Weights of a small transformer language model.
Architecture: RMSNorm before each block, no biases in attention or MLP, untied embeddings.
Training: a variant of Muon for these matrices, 1342M tokens.
MLP neurons of a small language model. Each row is named by its layer, matrix (gate and up: input weights) and neuron, and shows model dimensions 16-79. Each number is 128 + 32 x the weight over its row's rms, rounded and kept within 0 to 255. A neuron's up and down rows have the sign that makes its largest values positive.
Before each neuron's rows, "fires on" lists the tokens most often at its 100 highest values on Wikipedia text that the model never trained on; "fires in" lists the words (lower case) most often at its 100 highest values on Wikipedia text that the model never trained on.

fires on: "by ", "and ", "began ", "of ", "for ", "in "
fires in: "by", "and", "began", "of", "for", "in"
L5.gate374 [145  93 105 177 142 207  87 104 179 101 156 159  88 141 111 104  52 142  92 146 179  71 157  72 175 115 120 182 127  96 164 128 107 178 113 126 152  80 188 113 157 153 156 165 140  81 134 111 128  85 108 110 113  87 143 153 103 123 157  83 105 115  98  57]
L5.up374 [146  63 146 146 144 140 121 159 168 121 143 102 154 143 111 152  89 137 116 118 110 125 105 147 144 159 214 221 139 150 167 153  96 120 126 127 163  34 156 116 148 145 102 138 144  92 158 145  98 126 162 121 116  73 138 155 164 171 155 158 174 199 150  86]

fires on: "the ", "to ", "s ", "for ", "ated ", "of "
fires in: "the", "to", "s", "for", "mediated", "of"
L5.gate605 [153 143 102 146 104 129 116 182 147 142 124 149 144 130 133  95  91 121  88 140 166 159 107 130 155 151  87 126 140 109  70  86 104  25 107  86 163 111 126 107 132 103 115  86 122  88 139 129 135  90 113 103  76 186  99 133 157 126  99 164 135 123 110 118]
L5.up605 [149  95 177 135 162 100 125 165 185  93 114 144 190 143 100  90  68 150 106 136 130  96 127 120 125 103 163 162 148 155 147  89 113 159 163 135 171 139 118 151 159 142 156  94 105 146 140 123 177 154 146 161 107 119 125 168 121 170 106 100 113 103 122 100]

fires on: "of ", "to", "on ", "in "
fires in: "of"
L5.gate1531 [ 97 115  86 109 184 129 143 102 138 136  99 154 167 179 127 149  73 138  88  81  95 104 120  89 117 183 147 149 121 148 159 113 158 114  88 106  77 110 154 164 131 109 102  96  40 113 106 168 147 169 173 156 124 113 135 118 114 156 113  91 128 163 118  83]
L5.up1531 [166 164 133 141 184 140 140 140  98  92 107  83  96 129 115 178 157 145 171 179  92 116 151 153 101 163  96 117 141 164 137 152 120 116 146 126 149 132 123 137 101 126 203 160 124 139 181  62 155 125 118 126  96 123 125 136  89  61 152 133  68 151 107 142]

fires on: "of ", "by ", "and ", "By "
fires in: "by", "of", "and"
L5.gate920 [157 168 144 129 177 168 100 154  89 106 144 118 110 159 134 181  98 127  97 128  77 102 164 143 139  81 155 133 120  69 132 170 131 193 164 170  86 132 136 215 132 115 109 140  88 131 178 184 176 142  93 123  99 134 154 147 169 152 137 151 146 114 109 186]
L5.up920 [125 126 152 129 100 167 134 128 143 136 155 132  96  74  67  94 117  82  92 175  82 134 120 139 126 120 184 151 150 149 130 113 139 111 175  94 139 130 116 125 104 124 169  78  95 107 168 128 111  94 123 143 145 146 196 114 133 134 138 162 132 110 185 120]

fires on: "to ", "of ", "from ", "in ", "since ", "until "
fires in: "to", "of", "from", "in", "since", "until"
L5.gate1895 [139 137 175 171 136 134 155 116 106 165 123 145 150 145 101  48 117 113 112 224 142 152 150 114 158 170 165 117 170  92 125  88 125  91 159 130 152 154 143  75 175 142 111 159 147 127 157  96 130 152  67 102 140  98 136  89 169 141 105 105  78 122 165 159]
L5.up1895 [157 121 111 140 102 136 131 104 138 103 127 157 136 129 188 138  62 144  91 141 142 150 134 103 113 122 101 133 158 148 142 178 104 165 112  92 146 115 133  75 119 166 166 110 163 117 164 135 146 137 144  66  98 156 118 150 126 126 164 181 150  98 181 129]

fires on: "the ", "a ", "on ", "in "
fires in: "the", "a", "on", "in"
L5.gate1381 [195 150 113 161 109 128 124 142 157 108 106 122 118 158  92 107 129 199 162  98 121 194 140 102 120 179 109 127 109 153 117  99 119 116  75 152  86 172 138 160 121 106 173 138 132 149 128 172 160 154  92 108 118 110 102 149 128  97 159 130 115 149 120 112]
L5.up1381 [151 138 108 147 138 175 134  68  96 157 168 142 117  93 171  69 158 126 145 157 196 110 146 114 134 142 170  93 134 152 152 135 162 130  96 126 139 173 139 156 142 134 140 184 110 160 107 109 167  88 122 128 165 121 113 137 144 147 163 109 154 164 115 155]

fires on: "all ", "were ", "of ", "All ", "being ", "are "
fires in: "all", "were", "of", "being", "are"
L5.gate840 [163 176 168 124 175  95  98 129 106 121 148 160 151 141 120  81 180 105 103  99  99 111 183 116 156  92 141 131 119 114 152 107  99 133 134  97 133 175 123 151  74 156 121 132 109 155 125 103 112 107 136 117 124 152 130 175  96 105 124 120 138 145 104 143]
L5.up840 [123 160 143 138  87 146 136 126  61 170 122 161 142 147 164 107 112  77 152 149 100 129  75 188 109  76 158 177 157  93 114 210 154  83  41 118 191 136 148 128 159 155 147 125  86 119  98 100 144  94 125 156 176 116 154 163 113 124  93 152 173 101 125 102]

fires on: "and ", "by ", "ers "
fires in: "and", "by"
L5.gate375 [123 108 137 138 190 101 155 179 102 171 132 132 104 150 138 115 113  63  94  86  80 114 141  97  77  91 130 172 121  99 108  93  82 122 127 152 149 107 140 131 108 144 155  99  81  95 100 110  70 125 113  67 138 112 173 139  66 165 129 148 137 188 143 121]
L5.up375 [126 114  72 131 108 189 209 187 137 175 141 113  85 121 154  95 185  95 135 150 116 206 161  98  85  65 175 200 110  94 116 105  72  88 125  83 179  92 159 145 100  89 188 105  98 113  75 137 103 154 149 153 141  85 183 153  76 126 130 165  92 135 193  83]

fires on: "of ", "a ", "an ", "on "
fires in: "of", "a", "an", "on"
L5.gate1038 [111 172  51 148 133  94 164  67 188 131 108 123 132 143 102 168 108 136 150 158 120 184 109 108  90 150 133 128  84 140 138 136 146 125 183 154 121 103 139 151 112  92 159 144 141 152 112 140 128 119 126 102 141 107 135 131 116 123  73 159  52 146 108  92]
L5.up1038 [ 72 141  77  88  95  76  73  53 148 136  66  83 146 157 152 195 171 168 149 144 155 126 153 148 105 140  84 116 149 136 105 153 128  99 179 197 137 171  91 128 129 113  81 152 137 165 137  91 112 151 149 131 144 162 113 167  94 126 161 105 137 123 173 130]

fires on: "to ", "on ", "of ", "i", "Ang", "On"
fires in: "to", "of", "on", "microbesonline"
L5.gate601 [124 109 120 159 131 119 105  68 128 132 163 107 105  78 140 112 154 144 162 174 183 140 158 113 152 107 129 164 145 163 134 145 108 157 132 134  95 122 121  99  96  75 116  97 167 179 105 123  83  59 113 146 126 128 150 139  96 110 152 140 131 134  74 121]
L5.up601 [133 101 147  82 136 177 146 149 143  77 159  95 117  90 171 110 148 123  86 120 177 118 159  81 146 120 100 101 141 169 128 176  78 124 183 126 173 169 155 116 106  63 102 159 121  98 153 100 132 110 132 141 116 108 136 154 116 130 135 114 113 107 109 148]

fires on: "in ", "In ", "of ", "into "
fires in: "in", "of", "into"
L5.gate757 [136 125 207 109 147 167 154 126 101  84 141 172 136 146  79 103  98 113  98 137 143 185 111 129 138 129  98 163 118 137 119 126  63 148 153 157 114 178 148 134 118 131 144  87 197 130  77  88 119 119 177 127 120 116 137 122 158 190 151 127 117 144 132 158]
L5.up757 [146 138 121 146 163 131 149 171 137 109 167 175 110 125  66 224 179 115  95 139 162 146 127 148  55 116  94  89 155 134 165 120 143 118 142 140 138 109  92 109  52 145 172 102  97  89 134  55 128 109 148 179  60  91 135 134 139 157 136 195  80 118 133 111]

fires on: "was ", "be ", "being ", "ew", "establ"
fires in: "was", "be", "being"
L5.gate1091 [ 95 126 132 136 101  99  76  99 117 140 188 163 147 113 124 145 121 149 112 111 169  89 139 165  84  99 162 142 117 129 196 149 107 107 173 101 102 129 122 100 167 114 147 142 143  99 149  94 105 111 113 133 119 117  76 147  52 203 159 169 171  91  93  83]
L5.up1091 [119 170 136 146 135 130 164 118  98 147 120 125  79 154  83 122 145  91  72  87 109 128 110 137 105 141 127 128 166  97 125 118 150 120 184 182 167 110 122  86 165 159 152 156 153 108 119 153 136 107  98  96 121 145 107 130 143 124  98 148 136  92  74  77]

fires on: "in "
fires in: "in"
L5.gate1001 [128 145 155 160 120 170 114  72 101 134 126 179 108 213 136 145 165 196  83 123 149 176  61 121  70 142 122 146 154 138 128 110 142 135 195 152 132 136 150 134 159 114 177 151 148 121 118  91 151 123 142  94 140 164 130 161 151 102 142 127 100 129 139 118]
L5.up1001 [ 92 176 118  93 101 137 137 159 172 204 151 128 132 141 156 144  95 167  99 111 112 170 138  93 149 124 156 115  73 107 126 114 184  88 167  95 154 104 128 140 183 181 183 163 139 134  90 118 117 139 188 189 130 114 147 100 112 170 116  96  66 145 160 157]

fires on: "in ", "F"
fires in: "in"
L5.gate2197 [150  94 113  89 113  80 153 112 124 190 136  96 116 119 134 131 174 119 103 144  75 149 132 113 165  59 141 147 116 104 131 190 130 126 178 144 112 156 141 105 136 147 148  93 138 137 166 117 125 106 153 112 126 102 158 147 120 111 107  94 135 173 123 169]
L5.up2197 [154 105 115 128 153 156 135  75  87 148 169  96  75  92  79 158 142 111 150  84 125 165 116 167  76 105 156 144 164 155 172 172 113 110 139 160 146 164 145 109 137 187 155 136 168 105 126 123  50 133 151  88 102 109  98 139 171 137 123 110 171  92 131  78]

fires on: "is ", "was ", "as ", "were ", "are ", "be "
fires in: "is", "was", "as", "were", "are", "be"
L5.gate1545 [212 121  86 132 145 119  99  86 130 147 109 104 140 132 125  95 176 111  73 178 125 188 157  90  84 132 163 149 128 105 151 133  87  86  89  85 173  80 131 112 143 165 125 139 118 112 148 151 121  97 124  98  50  99 109 124 147 125 123 119 119 155 126 117]
L5.up1545 [122 155  81 171 127  88 140  87 126  44 150 125 158 136 134 115 167 117 144  85 127 150 140 143 138 100 160 137 100  72 125 126 141 162  99 141 156 117 144  91 126 145 119 114 175 167  50 157 133 125 150 146 155 161 136 148 128 116 122 127  56  79 178  84]

fires on: "on ", "of ", "at ", "in ", "from "
fires in: "on", "of", "at", "in", "from"
L5.gate411 [132 151 169 133 106 155 177 143 195  79  56  88 143 124 108 177 164 115 121 128  72 165 159 142 132 125  79 119 148 103  79  79 199 116 109 144 162 175 173 148 135 137 148 138 122 160 132 109 149 151 173 108  92 139  91 137  90 132 160 134 118 177 165 129]
L5.up411 [166  97 107  85 147 110 161 126 193 165 143 151 120 174 117 151 137 110 121 163 160  61 136 145 108 243 160 152 117 163 111 141  92 100 150  65 117  80  94 109 100 111 150 148 167 118 127 155 165 100 156 111 101 111 115 120  60 126  93  73  59 159 201 172]

fires on: "to ", "by ", "of ", "for ", "from "
fires in: "to", "by", "of", "for", "from"
L5.gate1758 [180 142 124 169 175 118 120 129 103  80 125 119 139 149  99 143 125 138  93 177 154 118 177 102 172  97 123  30 139 146  79  85  79  61 179 118 111 148 103  93 150 160 139 149  74 151 160 178 146 134 151 125  90 139 124 150 122 172 136 173 141 154 155 149]
L5.up1758 [130 148  96 170 103 107 159 159 125  96 126  78  87 138 115 145 166 116 134 114  72 152 177 138 142  94 181 107 148 143 139  89 116  65 112  95 100 133 110  66  84 111 125 182 145  67 103  95 177 112  81 158  92 136  92 185  83 152 111 134 138 195 155 134]

fires on: "in ", "of ", "to ", "from ", "like ", "on "
fires in: "in", "of", "to", "from", "unlike", "on"
L5.gate1993 [100 140 121 115 133 111 109  85 166 172  98  90 128  98 146 108 155 111 127  98 143 144  64 114  74 122 114 150 116 146  85 110 101  70 112 139  81 115 129 134  68 151 140 107 119  79 153 158  99 127 142 127 140 114 142 121 110 111 141 160 131 119 124 112]
L5.up1993 [151 101 162 142 102 144 157 189 122 146 103 211 156  92 122 109 159 133 160 222 146 140 106 147  83 161 123 156  92 134 133  93 165  84  88 125 149  99  50 120 129 109 138 134 161 161  95 149 182  95 129 135 150 151  84 162 133 117 143 132 124 131 122  74]

fires on: "in ", "In ", "of "
fires in: "in", "of"
L5.gate1118 [176 164 142  95 164 148  70 125 118 122  90 140 188 163 139 143 111 153  85 171 161 211  78  88 142  37 158 106 149 176 124 136 107 156 100 190 160 110  93 125 164 153 132  72 173 107 141 103  85 138 144  69 158 113 122 129 132 127  87 141  85 154  78 125]
L5.up1118 [154 152  96 144 122 138 147 150 105 107 125 173  97 167 145  97 123 129  87  60 143 146  91 146 141  94 166  71 143 149 121 166 112 105 149 139 182 163 134 121 154 146 150 152 128  86 149 158  75  86 149 144 106 137 110 137 138 178 122 143  93 127 204 162]